{
  "activation": "squared_relu",
  "norm": "layernorm",
  "norm_eps": 1e-05,
  "rope_fraction": 0.5,
  "qk_norm": false,
  "attn_scale": 0.125,
  "init_std_qkv": 0.037,
  "init_std_down": 0.0,
  "lr_head": 0.00441,
  "warmup_steps": 200,
  "decay_fraction": 0.597,
  "seq_len": 1024,
  "train_tokens": 440400000,
  "steps": 13440
}
MLP neurons of a small language model. Each row is named by its layer, matrix (down: output weights) and neuron, and shows model dimensions 96-223. Each number is 200 + 30 x the weight over its row's rms, rounded and kept within 0 to 999.
Before each neuron's rows, "raises" lists the tokens whose logits its output raises most directly, leaving later layers aside.

raises: "ured", "ed", "ure", "ted", "uring"
L2.down1741,193,151,195,165,251,197,181,236,252,168,219,208,180,138,225,236,176,179,267,163,188,175,202,148,183,193,201,210,193,191,152,240,210,204,209,164,252,174,220,182,243,233,270,211,203,232,261,182,232,193,232,184,199,228,198,207,143,207,263,139,181,188,135,227,188,160,220,184,249,188,217,200,205,205,253,206,202,193,191,203,224,179,210,204,168,110,182,179,207,190,224,183,272,206,182,206,149,182,275,212,175,196,224,205,202,233,213,258,224,202,215,205,179,237,182,247,217,220,164,170,222,175,248,185,195,230,205,195

raises: "ers", "ing", "y", "ed", "w"
L6.down763,258,220,214,205,210,199,223,204,208,215,201,201,219,210,239,182,191,185,200,198,178,140,200,184,169,194,254,224,159,222,147,228,187,165,211,212,215,192,236,181,207,219,178,238,230,203,240,233,179,157,214,220,208,195,202,156,198,188,228,177,177,239,200,156,187,207,203,225,170,227,203,187,212,228,217,253,167,182,213,158,217,191,231,205,199,214,197,169,180,194,246,187,194,158,246,210,228,215,194,234,226,211,126,237,226,234,192,227,156,158,218,204,208,258,186,186,225,203,212,247,180,197,172,155,242,159,196,213

raises: " have", " be", " become", " make", " meet"
L2.down1562,221,135,164,225,212,220,204,162,215,188,156,215,192,207,255,211,218,228,196,217,204,202,247,181,221,193,233,200,239,270,179,188,178,207,193,221,212,178,199,239,188,169,206,146,155,177,224,178,162,158,204,217,186,162,165,184,193,223,219,187,198,203,196,202,183,207,222,261,211,204,194,186,242,170,183,182,182,213,197,194,188,240,213,186,242,202,196,208,175,193,168,190,217,162,245,229,217,211,228,160,194,168,193,172,186,216,194,220,205,207,155,198,183,192,207,259,147,177,171,195,201,203,189,226,203,135,216,140

raises: "fully", "ful", "uj", "ness", " marriage"
L6.down1123,238,207,166,192,146,188,231,185,161,169,181,176,147,226,183,163,181,220,192,180,204,168,188,216,165,191,218,232,162,213,209,187,209,166,159,256,211,194,211,257,160,189,194,236,168,179,165,154,150,195,198,222,219,192,234,185,239,200,162,236,201,202,221,220,219,216,229,180,232,209,198,186,231,208,168,151,209,221,207,177,150,225,197,167,169,283,146,210,208,213,233,245,198,152,235,202,217,227,206,135,182,142,212,223,193,163,205,221,201,154,163,167,177,186,202,192,148,225,215,207,209,201,211,267,199,207,154,168

raises: "res", "ree", "ently", "ite", "eat"
L5.down437,191,200,192,201,227,225,177,159,185,197,169,191,201,194,185,208,197,167,180,142,170,193,219,233,199,200,258,195,165,173,204,163,236,187,116,172,269,195,214,205,186,224,202,205,195,193,205,206,188,217,206,200,221,218,161,224,191,216,211,178,175,195,267,218,193,175,129,202,139,179,195,208,168,231,224,189,239,190,203,172,237,172,192,231,259,195,246,197,192,278,206,193,160,148,192,151,230,215,237,146,216,159,219,183,206,153,220,212,215,252,179,240,223,220,225,185,229,224,163,237,211,176,162,175,188,238,180,149

raises: "ted", "to", "no", "ta", "ty"
L5.down1080,183,146,173,201,177,192,187,148,253,124,185,187,148,171,224,290,197,183,220,215,243,259,213,219,198,215,196,228,200,198,202,242,186,174,176,167,196,162,261,223,211,196,184,185,171,221,223,179,237,198,197,213,204,227,193,196,203,189,177,201,205,139,159,214,191,160,203,211,163,177,183,235,201,195,188,256,181,176,124,195,263,184,230,188,256,205,160,144,190,235,194,183,261,189,217,183,225,266,240,221,212,206,198,223,166,228,211,253,164,214,195,199,131,192,201,237,186,229,193,229,200,284,229,178,220,249,215,247

raises: "ely", "://", "ett", "hes", "ep"
L5.down1767,171,168,220,211,179,218,211,231,209,205,214,190,247,159,225,212,203,234,200,145,194,178,172,180,189,202,251,200,204,242,202,226,258,134,205,253,214,198,232,86,187,212,201,204,194,199,210,138,214,246,225,252,121,179,157,149,217,168,185,187,171,225,193,212,166,172,204,210,205,191,234,209,235,200,267,209,184,209,238,271,197,266,184,237,179,217,222,243,177,205,172,181,233,188,236,195,228,250,206,221,192,220,216,196,216,171,210,216,208,222,230,203,175,221,170,203,215,236,205,156,196,183,202,212,188,173,183,98

raises: " ", "ter", "up", "ed", "pr"
L6.down38,226,195,194,175,199,260,238,217,220,158,217,205,202,210,194,210,217,242,234,151,228,215,152,239,161,117,250,203,186,133,236,168,209,217,201,163,213,242,242,184,166,200,176,156,210,165,202,150,242,253,242,210,167,197,206,215,140,179,177,258,188,180,152,230,193,200,205,168,184,201,229,176,232,231,184,208,208,165,206,181,171,245,157,197,208,164,226,192,214,204,170,222,193,200,183,159,150,208,225,222,257,184,192,194,202,221,235,175,193,152,197,222,186,175,202,225,221,165,152,216,168,236,216,228,239,194,184,178

raises: " |", "\n", " become", " becoming", ","
L6.down889,201,209,249,233,188,216,177,179,262,209,222,167,159,220,238,227,225,189,199,195,167,179,206,189,228,141,150,196,178,176,178,203,182,217,223,210,285,176,225,194,193,168,217,202,160,203,210,140,157,197,186,162,185,230,205,226,201,159,244,253,193,246,162,235,134,196,205,179,184,251,201,190,212,169,157,157,217,246,234,216,182,160,268,218,213,145,209,225,186,220,233,253,161,179,183,194,212,194,221,209,179,194,160,197,190,224,202,187,235,166,198,225,178,172,185,188,155,204,182,204,202,212,181,118,214,219,175,126

raises: "All", "In", "At", "org", "This"
L5.down1691,242,192,232,188,147,198,172,225,208,154,145,235,208,206,214,214,212,216,145,154,206,142,190,203,194,216,207,150,192,216,188,204,219,231,209,198,167,166,221,175,112,243,232,183,194,177,186,163,171,206,195,203,185,200,204,193,207,225,173,177,262,172,196,265,205,172,177,166,192,183,200,207,159,203,189,218,211,199,235,180,220,242,214,212,213,172,211,166,228,202,214,207,196,262,231,272,228,220,197,194,163,171,288,241,224,207,193,163,207,182,180,230,189,192,176,205,172,177,170,120,192,224,178,194,192,202,188,197

raises: "l", "t", "y", "c", "in"
L5.down399,166,172,252,143,215,220,214,199,235,208,206,211,160,157,200,298,180,225,230,220,208,256,210,175,199,192,149,186,233,187,188,221,230,225,152,291,169,246,228,194,183,225,180,220,205,182,134,157,231,162,197,269,219,173,237,175,211,178,202,228,169,160,260,130,158,178,208,205,201,218,214,163,209,152,236,224,206,130,207,159,279,214,209,232,175,205,213,217,210,266,193,177,157,211,208,214,202,185,163,197,225,235,181,224,191,196,207,211,234,138,195,208,213,217,205,244,253,203,227,187,134,227,170,174,179,214,170,230

raises: "The", "In", "==", "This", "From"
L5.down1353,239,218,199,207,236,164,174,188,202,164,160,185,187,223,153,180,222,152,228,205,180,231,173,214,233,206,149,247,243,232,189,256,203,165,149,168,183,164,121,122,180,228,235,190,223,188,234,168,214,181,240,211,190,204,210,229,247,226,189,172,244,183,133,210,198,201,233,154,170,266,187,168,174,188,188,238,180,206,224,208,165,197,197,207,210,178,222,167,215,186,215,227,164,158,163,279,180,176,218,159,174,162,161,211,169,224,178,186,198,158,208,275,206,170,163,199,167,232,197,252,189,213,236,240,213,205,209,203

raises: "ob", "oj", "der", "ō", "os"
L2.down1310,227,234,214,201,217,224,219,197,198,149,200,204,177,202,153,197,205,192,181,172,238,180,222,245,186,153,130,142,196,224,188,191,181,229,234,246,213,230,225,220,118,204,183,182,256,267,223,203,213,189,159,214,225,191,190,178,183,196,182,208,189,209,200,147,230,171,160,233,148,206,156,186,180,232,251,237,212,236,241,190,202,186,195,193,251,177,220,208,227,173,230,191,184,223,238,226,218,232,222,154,245,201,216,199,215,205,163,201,177,263,193,123,205,155,192,203,185,214,209,207,220,224,206,193,221,193,197,141

raises: "://", "ing", "ially", "ial", "es"
L6.down17,188,166,207,182,182,210,228,184,206,129,205,181,205,207,189,213,175,158,186,182,174,239,232,172,158,177,224,212,230,237,181,233,230,221,190,197,189,176,228,199,201,202,204,226,228,176,209,211,147,221,249,262,231,181,195,196,204,222,248,170,222,214,185,179,172,120,230,276,156,209,187,200,209,234,191,205,105,212,192,236,171,168,202,182,229,224,185,183,246,174,165,226,239,187,211,181,235,143,157,213,122,204,185,247,213,182,178,195,187,186,162,206,154,194,227,221,170,182,198,220,191,202,186,203,192,200,224,205

raises: "ers", "er", "y", "mit", "pet"
L6.down347,192,240,197,194,190,248,211,162,160,155,179,168,197,214,213,159,159,183,229,190,162,219,245,203,185,213,203,240,161,191,262,199,141,171,173,247,214,196,204,172,263,156,216,235,199,177,216,243,114,164,273,196,117,189,175,188,190,242,208,192,220,241,176,171,202,169,204,177,183,161,210,194,220,172,217,161,191,202,227,191,179,234,164,180,235,216,245,127,185,216,219,149,209,159,160,205,173,232,220,181,165,164,171,234,213,218,171,181,248,162,221,162,209,196,177,265,178,178,223,176,216,234,194,178,155,185,208,184

raises: " respectively", " include", " included", " includes", " than"
L6.down1635,197,188,229,187,239,233,167,135,188,201,209,209,200,240,220,144,167,207,159,175,186,158,216,194,163,177,198,135,221,233,174,214,212,220,174,243,199,207,243,218,235,183,204,187,178,195,224,244,256,174,288,178,216,192,229,180,213,183,245,181,275,201,176,177,216,176,224,211,209,223,241,199,238,209,208,180,213,233,202,214,217,222,241,248,183,194,225,154,181,200,203,220,213,189,186,225,221,192,178,183,176,227,152,156,205,198,234,227,167,204,208,217,230,215,190,181,221,97,164,239,184,139,259,128,216,197,196,234

raises: "fully", "ful", "ly", "ional", "ood"
L6.down1611,180,173,177,237,197,189,169,207,211,181,235,226,225,182,180,199,191,206,227,182,229,215,181,202,201,157,246,209,209,208,189,179,154,151,203,184,178,221,167,218,224,213,190,203,186,176,251,178,194,175,249,201,255,186,210,193,203,199,220,182,219,228,229,231,142,203,164,230,189,192,150,226,200,211,195,229,238,237,177,228,176,272,172,163,165,191,194,175,185,193,195,222,211,174,197,205,173,192,197,161,221,176,229,148,200,176,185,209,208,169,190,197,221,197,197,150,195,220,171,141,142,212,183,171,239,224,182,192

raises: "ities", " enough", "ly", "ity", "ness"
L6.down1429,189,217,171,176,200,225,234,202,232,131,183,233,192,209,177,149,167,165,214,247,187,238,207,254,234,133,180,218,198,160,197,163,157,197,202,216,232,196,233,192,193,257,138,189,214,197,186,240,197,192,207,169,156,181,237,170,151,220,223,253,155,182,206,238,174,208,170,207,197,217,237,209,245,169,236,236,195,212,188,201,216,156,222,207,227,260,182,214,157,235,170,165,182,190,237,237,227,152,245,167,219,210,285,202,149,183,215,173,202,235,103,185,203,180,136,204,192,221,191,220,240,225,229,258,175,92,200,197

raises: " It", " This", " He", " She", " Later"
L6.down1094,197,225,228,204,140,207,217,208,196,220,153,204,205,192,198,223,214,262,213,162,252,206,185,210,202,213,169,225,166,208,199,227,220,212,161,219,173,169,186,222,189,212,210,141,168,187,217,127,256,138,231,193,205,230,176,216,229,182,209,247,197,210,131,190,192,164,178,199,235,268,192,226,185,242,204,226,188,169,192,173,189,220,205,221,171,147,177,177,219,242,220,186,163,179,192,221,199,172,217,194,162,184,160,202,221,256,195,202,235,198,202,227,215,185,193,252,221,199,214,181,152,230,181,249,201,197,165,229

raises: "iro", "og", "in", "ib", "ir"
L6.down1302,201,193,156,234,226,237,223,181,174,175,172,240,166,206,164,204,169,153,225,181,172,215,234,239,228,201,271,162,188,209,194,188,187,235,288,189,155,170,212,198,179,185,216,147,235,242,156,203,221,208,217,246,215,201,215,211,183,281,230,230,166,205,219,190,180,129,164,231,172,251,218,227,177,211,195,246,214,223,225,212,242,179,186,218,257,221,209,172,139,173,230,183,183,206,163,164,202,209,195,146,205,169,160,237,218,213,198,225,190,197,210,213,200,200,190,182,201,202,180,196,144,259,230,131,234,196,191,130

raises: "ag", "ages", "rad", "ras", "rap"
L5.down1130,175,115,172,223,191,188,224,209,197,246,139,165,190,266,205,195,186,203,187,215,219,255,193,191,142,192,220,194,179,185,233,233,232,220,135,216,173,218,192,164,180,170,135,152,159,190,199,227,137,153,167,226,237,191,153,199,207,165,236,142,240,232,199,196,251,195,201,174,120,194,200,181,167,195,209,185,194,189,225,192,263,168,195,177,168,189,161,183,193,167,201,152,199,233,182,177,205,196,217,149,175,244,181,222,275,199,249,196,274,236,219,200,208,246,146,193,198,224,237,202,234,201,215,202,190,193,238,205

raises: " then", " including", " although", " while", " respectively"
L2.down137,177,222,188,214,230,223,230,194,229,203,184,219,187,167,174,169,171,164,230,165,121,189,157,221,254,175,197,184,152,208,207,178,152,233,214,174,97,191,177,219,198,217,150,194,179,210,169,200,208,190,214,209,227,169,181,183,207,192,205,218,218,203,163,170,172,194,216,184,199,213,212,267,199,183,177,195,167,195,196,206,214,231,161,181,197,191,200,184,213,239,175,242,256,249,176,209,243,190,185,200,143,205,180,143,195,227,160,214,168,211,167,213,174,161,190,186,171,223,226,257,191,220,216,233,189,211,226,170

raises: " operate", " take", " be", " stand", " provide"
L6.down261,144,177,240,187,225,224,183,182,201,235,210,155,193,226,247,193,218,173,189,214,161,222,155,168,186,203,221,168,202,263,192,212,190,232,222,186,203,185,190,188,199,203,157,223,224,222,145,209,187,218,190,173,184,197,204,217,172,241,204,164,171,167,207,219,201,212,197,228,222,225,216,252,255,235,266,221,200,206,239,180,209,168,228,197,192,177,239,218,184,156,223,245,176,149,181,161,232,168,170,137,241,200,187,165,113,210,227,234,184,256,217,181,204,165,214,242,246,215,187,209,169,170,224,168,220,249,215,202

raises: " Succeeded", "\n", "-", " ", "+"
L5.down519,183,197,166,168,230,230,221,243,190,237,209,206,212,176,178,241,208,244,267,234,197,217,209,168,200,224,172,196,214,166,221,183,201,231,196,171,150,193,173,185,197,178,219,156,214,173,211,227,175,260,149,194,140,178,186,228,184,232,146,275,167,200,185,233,204,200,221,131,159,219,210,213,191,184,231,255,168,208,210,197,181,225,178,213,210,195,218,147,182,204,247,168,230,180,190,183,216,183,222,176,183,216,183,210,192,260,142,226,205,186,162,203,185,197,207,215,222,188,146,144,182,149,197,253,239,175,152,257

raises: "atory", "ation", "och", "hes", "ations"
L5.down187,172,221,152,160,238,212,201,171,250,171,231,163,206,199,223,237,203,221,198,192,167,181,227,193,186,181,238,181,212,202,184,202,184,205,227,252,229,218,178,187,147,191,222,207,192,186,200,203,223,229,184,238,195,232,168,234,218,164,225,188,186,229,207,142,243,230,221,222,227,203,203,152,172,226,201,145,176,177,194,168,208,209,211,190,135,230,207,152,112,176,181,216,162,204,179,203,245,141,238,224,138,217,202,249,232,177,201,244,228,194,245,158,175,189,189,203,201,176,205,198,203,229,213,184,239,191,200,211

raises: "Other", "In", "By", "La", "On"
L5.down941,211,209,180,164,156,214,175,193,205,170,231,191,221,210,164,215,202,142,192,217,177,162,267,235,221,171,176,228,193,205,118,167,218,262,177,204,187,190,224,164,163,165,239,183,189,214,214,184,251,178,147,177,209,186,248,221,220,250,181,186,199,232,142,217,193,204,185,234,154,228,189,216,174,188,235,210,178,207,232,269,177,175,214,178,245,215,179,202,219,246,203,213,179,179,180,228,185,182,176,192,162,173,204,206,191,169,219,253,186,223,185,189,179,174,206,215,245,237,158,200,161,136,203,221,222,187,186,200

raises: "ted", "ts", "ten", "to", "ter"
L5.down864,198,156,212,223,265,193,196,180,175,213,156,131,240,207,195,210,171,228,203,221,178,160,244,184,211,186,236,222,199,197,261,248,198,194,209,230,179,167,227,233,196,204,216,219,236,181,193,213,221,167,247,269,171,222,191,195,134,223,208,222,194,147,151,217,227,194,210,194,179,236,156,183,171,210,214,236,171,149,150,205,190,202,147,143,246,168,184,170,218,256,172,138,182,216,220,197,220,194,209,138,244,240,193,244,198,186,183,188,234,204,208,194,209,208,235,238,197,201,220,214,207,152,164,195,239,202,199,215

raises: " be", " become", " remain", " run", " operate"
L5.down1539,233,175,221,212,218,204,182,182,159,201,143,218,225,212,226,202,251,236,198,205,203,220,200,154,221,206,205,146,210,228,199,214,224,198,217,202,214,138,205,232,167,183,201,181,191,144,251,164,169,171,177,194,197,212,161,209,201,242,211,187,190,203,198,199,174,173,202,244,236,167,177,202,208,220,191,194,157,202,217,227,171,191,200,199,189,204,194,245,206,213,164,205,187,206,193,207,221,152,211,205,212,165,179,196,179,199,154,204,135,277,205,199,213,226,196,237,189,196,180,177,175,175,182,207,217,176,209,188

raises: " own", " life", " parents", " time", " brother"
L6.down448,275,214,184,209,173,187,203,149,203,190,163,188,175,156,206,207,205,123,168,185,232,188,184,198,213,199,229,213,187,201,212,219,201,220,169,210,198,240,199,188,183,148,189,208,206,179,198,189,236,182,200,224,193,182,252,200,237,245,175,190,163,219,169,183,164,242,213,215,244,178,179,203,202,203,201,186,226,216,151,231,215,200,209,216,209,180,211,226,210,194,193,169,188,203,200,226,201,220,213,206,209,192,210,216,224,206,189,189,248,237,222,239,179,232,206,196,228,185,236,158,202,231,188,217,132,235,175,186

raises: "ations", "aster", "ator", "agn", "ation"
L6.down1208,251,174,199,221,218,201,247,191,252,219,205,206,145,204,200,209,184,227,213,184,196,197,239,157,218,207,274,211,159,230,246,206,158,233,135,180,158,192,166,202,139,154,225,254,183,139,165,227,166,217,212,203,168,249,173,239,121,202,220,259,201,222,213,203,192,182,156,168,193,210,252,185,204,187,178,172,195,214,143,191,194,204,138,139,156,205,249,235,143,210,228,173,191,187,219,187,197,228,133,216,216,219,199,180,277,165,239,218,201,216,237,190,221,186,153,231,184,167,237,175,179,196,209,190,188,241,218,233

raises: "ted", "ts", "ton", "lor", "sson"
L5.down291,128,177,208,175,218,183,180,229,217,198,208,184,208,130,204,158,238,158,197,233,240,181,160,228,209,206,175,122,226,173,170,288,202,210,188,199,209,190,181,230,209,199,164,258,190,182,243,199,211,158,204,223,215,202,207,207,191,192,229,170,183,177,159,178,170,158,203,257,187,202,183,241,164,207,216,259,240,169,171,215,220,178,181,236,201,170,202,218,222,200,174,216,249,233,164,222,160,185,160,169,232,223,183,208,242,257,214,154,186,195,105,174,209,223,189,186,237,250,239,193,249,187,171,193,214,201,199,180